MLP neurons of a small language model. Each row is named by its layer, matrix (gate and up: input weights) and neuron, and shows model dimensions 16-143. Each number is 128 + 32 x the weight over its row's rms, rounded and kept within 0 to 255. Numbers have three digits each. A neuron's up and down rows have the sign that makes its largest values positive.
Before each neuron's rows, "fires on" lists the tokens most often at its 100 highest values on Wikipedia text that the model never trained on.

fires on: " S", " in", " near", " at", "ish"
L7.gate376:136158129083169114126150103167106113110188157124110176200145154154101190100076135104127086114084101131172108179134163075088144135061156119134155064205120107101075087138106136122161133211161149177183120152111134114156079057097140126182121091108103110107077118120069178086155093125091169092079141078167136143149099115119113107173179132080164125150172113087074123111139173157094133073105
L7.up376:117156107115129151064169097124078169111119122108138117123073111162110138120050149109104161168143160118139137093140140060095136086152110119140129186147116096137160141112084148102112124170154135117131084125116088146101099094111105158110123184119170134172070071101168084091132121184131153125087136176157093205164142134147134130110139104133073111110118118125148166181114149131086136120132

fires on: " at", ";"
L8.gate334:144110085151104190210111140086110127123166147184153154154097164114133158162148111095163052145086191136112101159094112142110078102182161151187151167092141147145117120113164103139114123134180141125123175130075127178108163167151151159147130133120081219105121178096082158094160156076118151111144108173078168131133170107077083090151126108095109147118115118093151109106063104146056156119098
L8.up334:178141158115137150183198119109164093104110139178167142111127135107099130095151153123153181085093108086169168043097140110119119078140068057136157111137114114160130104168071144196159151128075132171151111125131143181122091147093153112170169111140133135111153097077075154134179114060135161145105087098131136103104163180126149111226063078084158107144120135117110067132045123123086117137098

fires on: " |", " ("
L6.gate463:129152145114189117091082190105105148147168150125139125120099140109083150116110128136099193180069144151096159076103182131133066109128130121191135096123066131164139090137068130055156127172128162189084117104109170160168109154070071147068143098122107150182093147119155108145098099134128119098166152041181125146112079141128170145114146155183153134106138119101082115153094145155121087102073
L6.up463:143093120129188101119047144101113128108128125151141105095166120151124205134120125149068173132091095173129135117128111154122082114146139142183146110140072136135134098132145117078196131175168122140044099142042105155128103194052124130118114110087083170167096114128127139113096127090070108087117160145126117143167104101150204131079164195163171155119108126108084119194122160111134079117086

fires on: "ight", "ive", " sign", "ted", "ix", ";"
L8.gate122:108109136143140119181114119166162135137187142127147182140145126145116127097114164067122115156082151163127127131083110112144094144200174122153133089140115084117150141062134100089159169160136180124154096211097107137100136156107112132140110162086096121108111114116131149172112141089178148153134141113134152121178146046125069068092133101102091149064115113109128125152098146156102109038088
L8.up122:160092131182124105098139135118141096102105106144117099173132101079083163100088120094181069131127189095163149136110163090141120097190124113163127087171102114144062128145151135140161157145101166197164180102119092042093129095120150113088115149071121148113155136123136127140109070130143114107056102091168210113162123151145096124145109150071111142133185166154170124108107071126099118163136

fires on: " of", "ative", ":", "ations", "ague", "our"
L4.gate263:125070090154171125138107144139127155084165099137098174152089086101121145052138188124133149142064093125113090146122119156090094222139179082154142120129156100106127146139128063090146140149162115084110136133147120093175114156046101164128162226101069053154108079077160111187107163143156152162087134182133161111121124137132105143128142112130166149091149149104153107095133190124081123122115
L4.up263:166149107100091130124110115110104158120132073068143109089104104117114142122166172154099098105167061189146098105135159113139085143178139096106182137142134120168188150078161135183089085079132187132120165138109144188124173132091073105091112087144090129107205108189086103124137112120144147086148170135141064120146088114149133083150109122128152117080131140082126165131082137086107098122127

fires on: " |"
L3.gate169:185104122053136122071148110143092153091162154162165085067151117146145168096145123141131166124126106115170176083076101128163075097133157077142127097124057111157150080127128071078153143148123156183049143169108101106127131135025084143112066137106143157164105151117122127172109065122132110126141120120185086074129100185156128152100138154130175174122104129133139131208147119154139077117156
L3.up169:178130122091118131044133138140066135125183158145140117091163106136167165097169141148161163132111103089150165070069108103174080096111195098126124112109056117166131101139104079047164178144134162176082148187112133141136093104059104143135060155110129158161095134113147126116089053117101132099144142083218104095131098133139120146121139140076142150141140121116105165181103106116133064140195

fires on: " (", " and", ",", ";", "2", "\n"
L4.gate220:108150119162121105170192129111116116140152134162123117146143146112127134097129133117056163154094148174143079165087128106107075128147138126140144095096139134119079126081151148144141136194168105171088080155084175167142138109117134147178145132123081120106087121135069137083154141118146145178116145147126080122154141062141116129189137090134144113102132130111089137131058156139028122037074
L4.up220:125129117106126145105158144085119139112128143141158118121193105134120107142118187110117161082111098131111111101116134120139150129143135108193124124157107123108159135103057085148093152092114103096123136152120109092126103102040141126157137149150111171096099180099090101145163149179076149106136135149008116166146104117108113168106106125112110127128102172116160151146138126088129139108038

fires on: " |"
L2.gate264:182117126134080082046159135141114137153185117150145127115133129139120145089135116154099150150071173134124208105124172148121078074110169129152100108147071150128145156146180114081149099189093112118072134163131141148124092127140153147096092129106159166196062193136193150101132031122103119164134105095144129094159141130135114172123108113133132153146134135143119175128131151148127078141167
L2.up264:191124166146144094047161114145096169140149182222168086114115151124136174120185117146074136090100160148139190099018141185115078132121113143082163135156085126142166157152103126091179104126096115099107099142130096121167045161086146120140144182168114163091137123151069167128128119106056067141121138162132075081115138127159079140070112132118193148088095111085164176136155114140127113154111

fires on: " |"
L2.gate347:178151129135117113062139122097138093128194110170149132148145166134093167070157113148119133118041126135088192088099126178138021089133155071186115111126055122126141129122101132018165138202140121116064131168131131121120119112153139120126121127138108150175035168098133118128122039108123134115135117138137127153146105125145131127095150128135152171157086122144125164128131135145117083111149
L2.up347:195100119128150112083119126113122160118142181212199082124133142149128225123134095159106125128105107126101199095065111218139071113115149144107130127133040140127171114129132141067215126140144128119081083101119148118121124168126132115129122134132085124183121145156081165128123109098077042135134119167123132132121150145129077092006140134157247179138061107118125193127168116127133099123131

fires on: " |"
L2.gate484:140175113133082116045126122142117100101175117181157150124126160112151178105148106145121131146042164132103208098090124151121064083124147115188111096141057122134141123133095110045156116221118100092051142174122127139141123102127134142109109143116127131183035153095139099133118038110136155145119135163145126124149132139125097168103137123121137182189107115128133142126138120125126083116150
L2.up484:246108136124129131094108122118129177125150175187188073110108113115136219130136105165076136133127118109126164104069122214115080115129127150131160135133024146126162135141140148056230146130130119125066074115135166109132113171104120137143097143124083140128150128150075185143143087112058039142131118153114123121131114100117109095011128130143217129131089113113125199120160129105120094131152